config = dict(
    num_hidden_layers=16,
    hidden_size=160,
    num_attention_heads=2,
    num_key_value_heads=2,
    head_dim=64,
    intermediate_size=512,
    vocab_size=3233,
    hidden_act='gelu',
    norm='layernorm',
    norm_place='pre',
    norm_eps=1e-05,
    positions='alibi',
    qk_norm=True,
    attn_scale=0.144,
    bias='all',
    tie_word_embeddings=True,
    parallel_block=False,
    init='trunc',
    init_std_qkv=0.0341,
    init_std_o=0.0382,
    init_std_up=0.0341,
    init_std_down=0.0,
    optimizer='muon',
    learning_rate=0.00284,
    lr_mult_o=2.0,
    beta1=0.93,
    lr_head=0.00758,
    max_grad_norm=1.0,
    warmup_steps=38,
    schedule='cos',
    final_lr_fraction=0.1,
    batch_tokens=32768,
    max_seq_len=512,
    doc_mask=True,
    train_tokens=245400000,
    max_steps=7490,
    dataset='wikipedia_en',
)
MLP neurons of a small language model. Each row is named by its layer, matrix (up: input weights; down: output weights) and neuron, and shows model dimensions 48-111. Each number is 128 + 24 x the weight over its row's rms, rounded and kept within 0 to 255.
After each neuron's rows, "fires before" lists the tokens most often just after its 100 highest values on Wikipedia text that the model never trained on.

L5.up351 [149  88 107  98  99 124 155 160  83 140 112 103 131 126 112 108  93 104 101 129  93  87  92 101  90 113 154 134 143 123 111 152 126  85 163 133 122 147 124  89 133 112 147 153 133  89 131 159 148 154 142 144 130 126 102 118 124 146 146  92 135 143 128 157]
L5.down351 [108 127 101 140 146 140 137 103 138 149  95 141 166 132  92 147 109 100  86  94 116 128 134 105 145 122  90 130 126 118 180 148 113 124 119 125 165 104 143 149 122 107 122 136 132  88 150 159 147 124 165 118 174  88  73 111 120 150 127 146 141 127 163 149]
fires before: "-", "\n", "|"

L11.up71 [124 107 158 116 152 145 163 145 179 134 117 116 131 114 152 136 123  91 112 138 134  89 132 112 139 123  83 107 125 119 154 125 140 119 118 131 136 104 126 163 133  95 113 121 117 128 166 105  71 115 123 132 114 149 132 126  94 164 132  94 156 151 139 163]
L11.down71 [161 108 180 124 130 119 125 151 198 142 132  84 154 145 119 102 124 130 129 145 132 132 145 193 139 136 114  88  95 115 134 118 122 150 101 121 130 111 146 145  99  93  96  81 120 120 141 121 169 125 167 123 126 129 108 113 112 123 130 111 134  54 153 144]
fires before: "4", "3", "2", "5"

L9.up454 [135 138 135 128 119 116 120 181 124 110  99 114 116 135  92 142 110 130 155 137 141 130 115 134 134  95  86 140 148  91  97 107 123 183 118  98 118 119 131 148 114  93 186 118 136 165 154 151 134 119 116 132 116 131 105 129 129 108  91 114 120 190 147 119]
L9.down454 [151 141 147 109 156 118 149 124  74 169 127 132 127 127 151 117 140 140  96 131 113 160 115 127 110 152 165  96 188 131  86 141 112  97 107 157 116 155 124  85 148 152 121 103 114 116 139 133 118 110 120 103 160 152 152 140 134 112 173 138 128 128 114 159]
fires before: "2", "1"

L6.up486 [144 144 162 151  98 117 149 137 159 146 131 174 119 110 113 137 122 134 114 126 172 119 148 176 167 138 116  80 139 164 144  60 135 108  94 130 123 127 126  73 105 134 120 122 151 150 127 117 126 147 123 142 113 103 136 111 143 147 153  71  75  98 110 164]
L6.down486 [ 87 174 134 155 116 137 127 141 132 117 105 137 120 106 120 149 124 188 128 114 128 106 116 142  99 137 139 188 107 108 122 102 126  99 157 146 105 126 136 153 123 111 140 145  94 119 113 172 135 103 145 147 152 130 173 113  97 156  80  83 109 105 161  61]
fires before: "0"

L10.up44 [133 116 109 134 118 152 159 125 143 104 134 141  72 126 124 120 141  95 142 129 148 160 138 122 102 169  54 120  75  92 145 131 132 133 182 112 142 158 104 122 117 110 107 119 154 109 127 149 120 121 122 158 148 135 102 104 120 112 136 127 103 191 107 154]
L10.down44 [102 129 134 155 145 151 128 151  90  86 153 101 137  74 172 146 133 164 110 131 144 170 135 127 118 181 138 148 122 158 151 116 115 145  87 138 114 128 127 143 146 109 143 153 110 145 160 108  98 101  97 115 137 157 118 126 100  80 143 163 131 162 177 128]
fires before: "1", "2", "3", "5", "ide", "ult"

L10.up19 [118 111 116 163 109 129 118 105 209 132  98 121 154  78 132 111 145 111 102 148 163 134 113 137 145  76 146 124 126 125 146 111 154 129 159 122 128 134 106 151  93 123  74 164 160  99  84 118 130 125 143 175 171 149 152 146 119 126 146 101  88 144 159 122]
L10.down19 [123 148 153 106 118 100 100 135 118 131 145 147 118 137 140 134 144 159 102 128 164 140 138 131  99 151 130 147 119 175 146 114  88 130 110 136 113 181 150 152 109 114 133 125 135 113 108 165 123 120 172 152 104 171 128 125 148 130 137 119  98 124 157 112]
fires before: "\n", "0"

L8.up432 [102 110 143 124 141 115  93 111 113  81 122 163 112 125  86 115  95  93 112 125 184 138 139 136  96 158 113 116 107 143 137 155 145 132 125 110 125 134 133 180 182 109 148 156 142 145 124 122 189 155 161 109 174 104  79 121 126 115 132 127 127  90  53 142]
L8.down432 [132  96 127  81  92 110  93 145 108 140 108 122 109 120  97 143 131 145 157 156 159 113 119  89 137 123  81  94 126 152 117 122  94 123 151 109 125 151 146 147 157 121 149 125 149 125 107 150 162 146 167 152 128 130 138 108 125 132 179 120 141 142 115 127]
fires before: "0", "1", "2", "7", "4"

L6.up33 [172 149 171 142 121  94 101 110 136 140  92  78 121 124 141  98 155 159 105 126 126 135 147 148 128  69 125 158 142 103 145 122 141 120 115 104 182 139 134 135 144 105  78 116 178 118 143 142  76 134 148 128 127 186  86 110 104 105 115 102 149 120 127 163]
L6.down33 [ 80 131 140  75 103 150 122 157 147 135 164 162 130 104 107  86  93 145 106 115 108 101 115 117 104 119  68 139 164 127 134 125 107 107 157 165 147 159 167 130  86 149 120 140 126 117 137 137 143 121 128 152  99 147 146 138 143 140 128 124 113 103 100 126]
fires before: "1", "2", "3"

L3.up184 [115 122 118 139 142 115 167 134 123  98 114 116 141 148 135 137 119 167 116 142 141 127 127 119 133 142 119  71 147 187 128 142 131  84 159  73 160 173  98  99 120  87 131  83 109 119 146 134 162 149 134 128 119 141 109 123 142 133 158 131 120 130 148 136]
L3.down184 [113 132 116 143  89 148 128 123  94 146 144 131 183 149 117 115 104 105 173 116 160  99 108 122 134 112 116 189 122 127 108  96 143 152 128 151 131 127 121 130  95 102 134 100  99 139 133 108 177 116 123 101 163 110 114 132 121 153 141 116 148 131 118 149]
fires before: "\n", " ", "N", "|", "-"

L12.up371 [110 140 132 137 167 109 148 158 140 121 108 118  65  74 118 113 152 146 126 125 134 115 136 127 103  70 140  98 111 124 125 132 162 153 156 157 108 142 139 112 103  97 119 165 144 179 147  94 133  77 168 124 137 144 134 137 110 147 123 129 118 138 130 154]
L12.down371 [113 127 155 127  97 100 135 170 181 192 139 112 127 128  97 105 120 158 115 159  96  95 101 132 126 142 106 170 129 120  94 155 110 147 150 183 136 109  97 168 132 125 141  98 133 128 110 144 121 132 174 102 147 123 124 125 112 108 123 134 126  84 147 107]
fires before: "9", "8", "1", "7", "6"

L9.up446 [128 144 118 162 109 103 155 176  89 137 149 113 141 103 122 147 157 127 131 143 148 142 173 102 145 179 125 139 147 111  98 156  79 115 112 124 111 119  99 138  98 119 116 116 155 125 119  89 127 118 142 176 109 120 133 143 102 102 160 143 133 143 106 145]
L9.down446 [117 119 161  93 167 133 143 137 151 121 123 142 144 124 143 107 162 101 132 133 162 118 111 120 109 112 110 151 173 132 104 122 146 176  54 150 102 135 121  87 126  97 179 150  99 127 109 148  98 131 161 164 106 137 143 131 160 130 143 160 153  82 116  93]
fires before: "1", "2", "3", "4"

L11.up418 [158 103 168 151 137 107 108 144 106 111 126 169 131 145 156 115 142 139  97 150 146 117 136 150 122 112 127  81 126 113 150 127 143 159 182 132 156 112 118 153 151 150  89 114 121 140 155 165 121  96 123 127 101 158 162 140  53 100 142 143 119 142 109 137]
L11.down418 [111 109 142 107 141 127  89 171 105 110 113 124 151 155 158 137 138 143 138 159 129 119 135  92 109 157  92  97 124 157 122 128 140 135 191 127 154 143  99 134 164 132 136 150 131 100 103 130 123 117 181 105 134  80 144 138 149 117 143 120 144  85 156 116]
fires before: "4", "5", "3", "7", "8", "6"

L8.up503 [114 112 115 109  95 112 136  96 115 167 139 138 126 128  88 180 146  99 125 109 142 123 102 148 146 120 142 128 148 123 133  73 130  98 163 130 157 121 118 156  75 101  81 135 143 111  97 138 120 143 150 174 155 136 107 115  95 136 108 157 128 117 109 139]
L8.down503 [109 172 146 123 128  93 124 106 126 145 139 129 166 117 142 125 127 163 121 127 140 121 123 133 147 141 119 123 130 136  98 128 123 127  93 114  99 114 124 125 171  97 126 154 144 117 115 162  96 131 166 121 145 165  85 128 143 147  92 115 140 147 154 115]
fires before: " ", "0"

L10.up420 [120 101 127 123 128 111 147  99 150 118 108 110 131 138 120 172  94 128 136 124 180 130 161 176 123 147 134 115 121 119 133 123 151 112 109 128 146 107 109 117 156 138 126 102  73 131 142  98 110 116 149 146 132 117 135 125  98 132  77 121 121 121 144 155]
L10.down420 [159  98 103 145 137 121 181 125 137 156 102 108  81 107 116 128 127 153 130 144 108 100  98 139 179 134 116  86 109 138 102 137 109 136 101 127 131 114 140  55 108  99 134 147 120  58 167  70 148 114 196 121 124 109 131 116 106 142 126 158 128 119 111 107]
fires before: "2", "1", "0", "-"

L12.up350 [149 116  88 105 144 130 143 124 149 110 124 122 133  79 138 102 149  74 134 157 140 118  89 146  93 102 103 102 138  99 104 134 110 155 114 105 157 164 152 105 154 103 168 135 147 135 147 116 142 138  95 100 130 131 147 126  75 120 113 105 108 146 140 108]
L12.down350 [107 149 114 106 167 148 121  86 135 131 138 160  91 128 140 116 136 164 116 136 105 133 131 181 134 158 113 170 145 155 155  78 179 162 118 123 107  84 148 111 114 116 113 148 155 117 134 121 137 146   3 119 148 105 124 105 106  86 124 140 127 154 101 129]
fires before: "2", "1", "4", "7", "5", "8"

L8.up397 [152  69 137 178  95 141 147 106 151 117  98 116 143 158 143 106 144 106 122 112  92 177 177 168 142 137 114 127 128 142 126 106 169 142 162 103 148 148 124 114 128  70 146 125 134 157 169  91 159 110 143 140 148 162 148  79 100 106  94 154 105 128 135 175]
L8.down397 [ 99 104 154 121 132 154 129  91 135 140 148 167 124 109 154 117 156 162 118  93 123  84 107 121 122  73 115 108  97 116 184 148 119  97 135 146 139 131 161 143 121 118 133 118 109 135 127 125 107 167 125 133 162 151 127 129 122 153 121 171  86 103 105  96]
fires before: "2", "8", "0", "9", "1"

L10.up366 [167 112 173 109 100 117  84 126 144 126 147 177  92 139 179 103 152 109 102 100 170 167 177 183 133 120  92 138 102 124 149 149 110 125 145 121 125 134  94 146 143  95 172 138 153 113 119  84 130 138 140 149 102 128 100  90 137 112 152 142  83 170  95 139]
L10.down366 [114 100 174 113 113 107  96 156 128 147 133 170 136 104 141 143  97  96 130  75 136 125 133 148 110 107  62 159  95 121 137 155 150 165 116 140 153 163 113  73 136 136 111 140 100  96 151 142  89 130  81  86 159 122 136 150 124 134 172  85 118 124 136 145]
fires before: "9", "8", "0", "1", "7", "4"

L11.up180 [138  85 127 143 147 133  99 134 129 147 138 132 108 119 122 120 159 126 104 126 139 159  94 107  90 137  84 146 156 131 104 150 112 141 125 150  83 121 103 138 160 165 137 108 134 140  91 151 137 122 149 125 144 132 120  99 131 140 149 146 144 129  58 131]
L11.down180 [147 113 143 116  79 126 145 117 169 108 113 102  97 128  99 127 111 145 115 164 153 113 112 174 111 147 100 139  98 137 113 110 156 145 133 134 135  98  89 112 147 109 171 105 107 135 110 123 137  99 136 138 113 127 137 170 144 160 115  88 100 141 129 112]
fires before: "0", "1", "2", " |"

L9.up318 [140 126  90 121 109 163 136 137 123 149 128 100  55 114 130 117 158 141 125 115 107 148 120 114 141 115 129 103 139 147 112 121 126 109 107 162 141 118  97 156  91 104  96 151 127 158 164 105 102 148 137 110 137  98 118  70 156 155  95 146 127 154  69 134]
L9.down318 [137 115 126 119 119 110 152 136 147 136 128 112 122 138 124 114  96 174 136 121 123 152 113 126 118 131 139 159 122 129  89 151 147 106  88 127 129  84 122 159 100 147  94 159 108 150 160  98  74 137 102 113 113 101 132 106 140 170 128 141 138 164  92 110]
fires before: "6", "5", "7", "ry", "8"

L9.up211 [130 126 170 160 124 154 104  93 148 157 135 144 131 114 134  86 123 121 111 145 138 115 129 160 142 158  89 124 137 117 125 129 129 157 109 116 103  95 138 161 112 161 146 123 136 132 116 114 149 156 104 116 174  95 152 117 153 167 120 152 146 148 111 148]
L9.down211 [ 81 151 136 145 146 127 133  92 135 104 142 122 128 148 139 149 151 140  78  90 105 126 149 124 129 130  90 112 101  98 183 150 136 138  76 126  74 187 152 156 131 108 118 107  82 104 153 146 133 131 107 146 136 130 135 158 146 129 144 121 115 137 125 103]
fires before: "0", "5", "1", "6", "9"

L12.up218 [104 102 147 132 128 131 135 149 125 143 124 138 108  99 123  95 138 142 123 141 132  88 131 123  98 142 131 160 137 134 158 127 110 140 105 162 116 173 107  91 144 136 132 140 114 121 110 134  85 134 121 153 132 126  92 156 149 109 115 162 205 158 130  96]
L12.down218 [141 161 101 151 167 116 160 164 159 103 161 114 150 137 165 121 136 144 122 149 125 144 107 109 131 125 118  98 124 130 108 166 138 162 134 116 132  90  84 145 113 124  97 139 165 133 164 110 157 147  40 111 148 155 139 104  98 128  72 142 130 132 148 116]
fires before: ",", ".", " in"

L3.up237 [128 121 128 120 133 134 129 156 124 146 106 167  92 174 110 110  85 126  57 131 150 131 109  87 141 136 148 128 153 129 109 113 138 132 145 166 136 177  89  92 158 113 105 105 104 156 105 114  90 141 124 135 136 129 107 125 114 130 149 127  88 130 121 161]
L3.down237 [117 129  95 108 118 142 107 120 139 154 118 172 155 161 123 132  97  91  88 123 125 118 128  85 142 139 123 145 128  98 138 115 128 107 170 129 117 147 127 142 112  82  84 121 144 112 135 154 142 112 135 160 120 144 154 144 140 123 140  89 137 162  94 195]
fires before: "|", "-", "\n"

L11.up19 [112 125 120 141 148 107  95  92 151 126  79 130 137 123 155 171 150 167 122 117 118 112 168 118 151 141 147 123 130  91  91  91 177 112  82  79 151 104 125 109 140 144 112 144 171 103  90 128 100 115 125 118 166 119 109 163 144 128  75 115 135 112 102 133]
L11.down19 [ 78 135 119 122 120 160 179 109 153 150 137 171 148  88 139 125 131 145 115 174 107 102 108 137 155 122 145 132 120 175 135 157 141 140  91 161 174  79 108 117 145  91 122 142 147  86 126 119  80 110 144 137 101 131 135 130 131 114 104 137 118 135  84 124]
fires before: " in", " by", " as", " to", " on", ","

L12.up130 [ 89 118  92 131 135 110 123 178 176 151 127 163 120 132 132 123 118 122 157 114 174 152 146 121 121 115 132 106 105 123 190 150 143 122 142  91  87 148 131 136 121 121 166  89 107 107 110 150  77 122 120 118 129 152 130 179 109  79 109 117 149  92 165 125]
L12.down130 [129 149 174 124 166  78 121 112 100 126 131 125 119 134  91 133 117 100 114 158 136 127 115 117 119 105 124 137 147 136  93 130  96 129 119 138 116 122 157 118 169 176 135 138 109 186  86 137 143  91 106  97 150 134 145 124 127 121 169 118 138 109 101 147]
fires before: "3", "2", "1", "0", "b", "ion"

L12.up32 [128 108 139 105  78  60  94 141 127 133 126 155  86 130 150 107 156  94 133 146 128 127 133 106 142 182 139  74 105 109 182 113 129 126 123 107 122 117 125 114 155 121 121 134 127  90 162 100  46 103 125 145 184 131 157 135 112  94 123  98 124  99 138 158]
L12.down32 [132 125 116  74 143  87 134 116 143 117 144 138 123 147 141 134 111 104 129 128 128 120 134 165 168 101 105 124 105 125 164 103 101 133 137 118  99 146 178 139 130 126  77 118  86 126 156 134 148 123 136 135 120 142 148 141  88 149 113 141 130  84 134 130]
fires before: "3", "4", "2", "s"

L8.up414 [107 174  85 158 131  76 153 126 102  89 120 104 141 112 168 128 125 127 126 131 125  83 121 148  85 121 119 136 105 129 121 138 134 133 156  99 172 140 132  99 112 164 109 141 159 152 113 115  94 133 155 112 136  92 141 111 132 129 129 118 150 101 109 141]
L8.down414 [ 81 111 148 122  96 125 140 113 165 118  93 129  88 120 141  89 161 135  94 200 138 132 138 136 100 143 115 138 125 136 149 171 122  96 104 104 119 116 146 137 133 117 114 134 177 102 172 128 106 136 150 113 100 138 143 150 138 157 147 167  79 142 107  94]
fires before: " |", " as", " in", ":", " by"

L4.up57 [146 108  83 164 144 100 110 160 150 117  64 113 112 164 135  93  78  88 122 128 155 107 133 125 123 133 116 151 133 146 106 128 154 121 159 105 108 145  93 132  99 129 195 116 106 132 115 113 136 127 165 146 162 119 117 115  73  97 109 106 128 146 161 167]
L4.down57 [146 171 116 110 111 131 110 116 137 138  93 125 151 138 104 129  83 152 110  90 139 139 128  84 177 146 113 148 133 132 141 159 129 123 180 103 135 124 133 114 140 159 143 124  95 110 149 116 141 154 167 100 140 160 120 114 105 105 134 123 158 121 112 168]
fires before: "-", "\n", "B"

L11.up204 [130 138 138 161 140 157 130 104 134 144 105 161  87 124 149 129 111 108  90 124 175 139 108 130 144 125 175 109 150  85 135 147 108 131 132 143 124 125 104 119 141 158 116 152  94 115  83 111 145 158 114 136 126 162 158 115 133  99 107 162 141  81 139 125]
L11.down204 [132  90 136  80 146 126 151  98 134 113 147 117 162 162 151 141 158  82 130 165 138 105 139 106 152 161 169 110 147 152 117 120 114 121 149 146 123 174 118 135 118 132 108 145 122  98 143 142  86 121 126  70 141 141 116 165 108 126 131 123 114 131 124 128]
fires before: " ", "\n"

L10.up205 [142 152 116 133 127  77 119 128 142 131 135 148 121 124 116  82 138 107  96 165 134 134 149 108 164  99 173 151 107 167 150 103 113 119 156 138 136 130 124 135 117 101 114 147 146 124 121 127 128 149 104 142  88 142 132 128 110 109  89  97 124 155 102 138]
L10.down205 [121 137 132  85 189 160 155 136 109 156 161 122 102 116 149  83 131 141 116 146 163 114 110 137 113 155 117 109 126 111 123 116 115 162 131  90 139 101 103 115 133 102 162  76 129 155 127 187 164 136  65 116 156 129 136 140 115 118  86 141 118 149 120 172]
fires before: "0", "\n", "1", "5"

L12.up97 [150 131 148 167 139 148  95 134 114 163 136 131 158 131 105 118 169 142 144 112 128 128 210 148 159 120 158  97  93  78 134 139 131 158 158  74 143 101  94  94 119 132 138 154 127  97 137 115 112 140 131  97  62 121  95 142 145 123 114 128 150  95 117  98]
L12.down97 [107 182 114 109  87 157 110 121 198 119 115 152 130 150 146 123 160 150 157 135 160 114  95 123  63 141 116 137 114 136 121 142 142 126 105 125 151 129 106 112 158 100 107 103 149 137 132 158 148 103  90 137 136 130 148 156 102 103 110  63 137 137 122 116]
fires before: "0", "1", "ed", "4"

L11.up159 [136 129  92 125 132 105 167  81  95 111 150 125  97 120 127  90 114 135 106 101 153 132  77 112 127 129 153 132 142 113 130 133 156 157 148 125  75 165 119 149 130 123 118 173  94 124 106 139 127 155  96 158 125 129 113 184  99 122 168 144  98 155 100 139]
L11.down159 [120 154 112 100 127 123 143 167 110 110  83  85 173 139 151 154  81 114 134 133 136 138 140 175 136 105 104  90  76 169 127 127 120 166 117 113 122 119 150 144 118  94 115 126 124 127 117 106 151 120 134 121 132 119  98 153 128 101 120 108 149 109 120 113]
fires before: "1", "2", "7", "6", "8", "3"

L10.up98 [128 115 123 132 137 108 122 140 101 133 134  81 102 130 102 143 136 116 164 116 116 109 106 146 107  82 107  80 123 128 188 141 120 154 135  97 148  96 138 102 106 116 155 126 111 140 130  94 164 160 117 153 175  88 125 136 129 121  82 117 134 136 134 150]
L10.down98 [165 159 158 135 156 160 136  94 129 110  94 138  77 123 100 143 118 150 130 127  97 121 133 106  71 178 166 159 177 145 129 115 136 123  95 180 123 127 113  99 164 182 144 130 149 112 174 122  84 110 159 104 121 128 167 118 102 126  94 113 120 152 103 100]
fires before: "0", "1", "2", "us"

L11.up169 [133 107 123 131 159 111  63  98 121 161 120 142  78 129 161  81 112 137  97 137 148 147 131 168 144 127 113 119 120 171 156 128 141 134 101 120 155  94 129 130 114 152 176  82 128 104 164 127  95  87 127 162 134 146 142 140  84 124  92 159 141 130 151 159]
L11.down169 [152 118 127 129 145 156 140 158 111 153 185  89  97  96  94 178 136 158 153 150 138 151 109 139 129 128 149 127 123 119 132 123  76 126 134  91 134 141  91 145 160 130 116 106 145 136 145 103  86 161  66 151 149 140 128 172  93  67 128 111 111 117 123 176]
fires before: "1", "2", "0", "n", "M"

L12.up274 [111 126 110 100 161 129 154 135 120 143 135 135 126 165 102 144 125 157 125 126 170 123 157 103 123 103 111 120 168 108 109 137  60 131 190 101 109 121 128 101 115 157 123 124 135 106 112 138 122  80 121  86 130 153 129 144 124 134 137 142 123 126 125 117]
L12.down274 [154 149 202 123 111  92 147 128 186 120 152 164 157 137 111 124 153 134 142 148 112 141 106 143 120 141 161 121 126 146 141 127  70 129 122 151 108 166 108  66 102 111 168 116 118 126  96 122 170 145 165 154 143 117 129 132 125 116 128  91 131 128  78 115]
fires before: "0", "1", "3", "2", "4", "7"

L10.up64 [120 145 107  78 150 108 107 119 114 118 144 130 120 106 119 106 141  94  89 140 179 152 155 131 127 105 132  85 132  76 129 121 144 117 110 150  97 121 148 127 172 115 140 156 123 164  92 109  76 135 111 130 133  89 142 124  82 130 118 115 153 153 116 117]
L10.down64 [ 96 136 160 195 125 148 146  87 138 114 123 167 109  62 130 125  87 140 153  95 103 133 138 143 156 111  80 110 131 149 156 139 130 137 158 108 135  90 110 142 115 139 111 104 152 123 141  96 179 112 102 122 146 112 137  87 156 155 125 127 121 160  77 157]
fires before: "1", "2", "3", " the", "5", " "

L8.up364 [144 143 154 146  96 101 109 108 149 145  99 111 104 156 155 110 137 137 125 148 151  81 179 124 130 143 126  83 130 119 152  52  87 144 135 130 146 132  76 135  71 140 173 122 112 119 116  92 137 158 148 186 156  83 138 152 124  68 103 123 147 155 143 117]
L8.down364 [123  93 138 132 100 171 124  88 132 172 106  89 103 139 109 117  99 153 106 152  82  78 146 191 134 154 136 128 117  75 131  87 120 120 115 100 139 162  82 113 147 171 138 148 135  92 133 131 142 128 188 181 119 120 150 106 128 146 109 120 128 119 115 112]
fires before: "0", "1", "2", " as"

L6.up304 [185 109 136 157 122 104 107 121 107 137 130 140 172 134 130 155 144 126 136 133 109  90 129 128 121 135 136 126 106  80 121 118  98  93 132 128 137 141 119 141 156 134 124 136 105 188  62 145 167  83 173 119 129 114 153 121 122 136 175 107 140 155 127 124]
L6.down304 [ 98 104  91 150 113 112 110 122 173 130 128 155 138 112 127 158 182 124  96 130  86 100 128  91 193 142 137 130 146 137 122 143 149 106 141  73 157 168 168 135 115 124 140  78  99 101 135 148 124 121 129 120 115  92 100 163 106 146 109 125  86 123 128  73]
fires before: " ", "n"

L5.up203 [160  95  71 105 136 172 112 129 118 185 126 162 120 126 118 116  99 163  99 139  92 167 121 133 157  75 187 100 132 132  97 121 133 120 115 123  98 111  91 110 134  80 134 149 129 128 138 100 129 122 185 104 152 122 113 141 110 148 137 127 152 132 136 157]
L5.down203 [131 115 143 116 129 148 157 130 104 112 115 105 116  92 102 133 127 110 118 134 107 134 120 155 147 129  92 147 120 125 134 140 117 150 145 124 131  93 152 141 124 144 114  78 131 132 116  83 107 126 106 101 161 159 171 130  81 107 137 105 114 134 137 135]
fires before: "1", "2", "b", "4"

L11.up435 [148 120 141 131 129 116 150 120 159 100 130 121 125 131 104 125 120 163 130 134 140 166 129 127 151 117 138 121 162 158  98 174 107  91 100 148  89 134 114 122  93  95 154  97 111 153 142 141  79 157 157 142 137 126  91 113 103 102  91 136 160 139 125 164]
L11.down435 [133 111 152  99 133 136 130 115 109 140 171 140 142  73 151  87 113  94 125 144  97 153 142 132 137 134 138 134  95 116  94 128 103 134 140 157 126 174 136  89  82 167 124 144 135 124 142  78 148 102 116 124 150 109 173 121 103 138 155 155 133  89 128 125]
fires before: "1", "7", "5", "2", "6", "4"

L10.up103 [135 133 162 105 121 104 159  88 126  94 103  68 148 124 133 104 144  86 145 155 156 148 104 154 132 130 113 112 157 131 116  91 154 130 153 150  90 136 147 133 112 127 168 131 141 105 109 139 139 131 111 131 118  93 146 148 125 130 100 113 149 114 126  99]
L10.down103 [198 123 102 167 148 113 153 144 149 122 114 147 107 124 106 160  90 147 113  87  93 138 138 119  96 114 113 117 111 139 112 111 124 138 147 122 181 141 111 135 167 121 171 110 134 147 125 127 137 161 109 147 121 151 115 100  91 123 139 160 129 143 128 170]
fires before: "1", "2", " |", "6", "5"

L5.up352 [124 137 131 107  94 122 149 105  62 121 120 109 100 111 126 103 168 118  96 114 135 155 125 124 113 167 103 121 175 107 145 109 166 124  95 125 108 136 132 156 196 139  91 114 140 134  98 125 157 129 140 130 140 148 104 122 168 128 149 137 153 149 126 143]
L5.down352 [195 124 133 125 121  98 119 175 129  92 120 125 116 126 129 120 145 148 120 123 126 101 121 124 138  87 101 139 122 129  87 117 115 126 100 123 141 122 157  79 127 129 113 112 138 103 138 116 128 124 149 123 164 174 117 107 110 147  86 150 120 120 148  90]
fires before: " |", ",", ".", "–", ":", "-"

L10.up221 [102  91 149 161 134 121 155 147  75 119 139 100 106  66 184  81 113 139 115 133 150 140 159 103 146 159 143 108 123 101 106 137 159 138 102 107 143  74 128 167 112 157 112 152 121 122 121  69 107 133 105 119 132 118 116 149  91 154 158  98 139 134  90 131]
L10.down221 [139 187 103  83 107 111 135 153 115 142 128 181 146 129 169 123 126 146 135 115 120 156 140 141 105 154 159 138 158 139 148 109 135 110  94 118 129 145 152 171 126 142 110 165 145 141 135 126 102 112 150  94 152 176 115 122  97 125 118 101 104 125 128 108]
fires before: "2", "1", " by", " |", "3"

L6.up387 [135  86 119 119 169 155 143 132 152  86 126 146  93 149 140 150 123 116 111  93 125 121 118  92 114 132  75 118 132 134 123 143 153 180 127 177 102 104 110 126  91 103 112 113 150 114 176 139 124 132 112 191 137 168 169 115 150 114  93 132 141 140 123 137]
L6.down387 [131 117  76 138 130 161 178  86 155 131 128 107 143 162 103 148 132 174 124 110 137 126 102 157 154 133 121 147 139  85 100 116 120 167 145 136 130 116 126 122 162 162 121 125 130  86  93 145 108 141  84 131 146 104 146 136 106 171 168 148 125 149  91 116]
fires before: "9", "8", "5", "al"

L4.up443 [125  86 148 122 121 125 116 113 105 177 122 106 117 138  71 131 130 113  92  87 177  80 172 130 131 108 141 131 136 122 167 152 205 132 145 133 154 129  90 122 140  85 144 134 146 151 119 110 132 119 145 101 134 126 152 150 113 139 148 131  73 119 151  97]
L4.down443 [ 97 101 138 147 145 104 119 114 149 117 162 138 135 135 157 154 118 102 157 146 108  95 136 118  92 176 160 138 115 125  86  87 111 133  89  98  82 142 147 153 120 124 162 126 153 162 148 147 127 144 159  95  97 170 121 119 127 123 139 140 108 112 104 158]
fires before: "\n", " |", " G", "atives"

L6.up311 [153 107 131 147 119 173  94 161 151 159 140 157 151 119  90 142 124  84 111 104 190 102 115 162 128 158  65 117 115 141  89 107 144 130 110 113  81 152 133 140 105 111  98 147 139 147  99 156 175 149 143 123 118  81 159 120  83 132 159 129 125 158 125 124]
L6.down311 [ 68 120 120  83 116 148 161 121 111 123 177  97 111 133 135 142 135 129 141 129 158 134 118  84 139 139 105 150 140  99 153 172 116 170  68 118  98 144 146 117 124 137 137 108 148 100 107 141 117 130 113 133  80 167 140 128 143 108 149 103 118 141 145 130]
fires before: "1", "0", " |", "4", "5"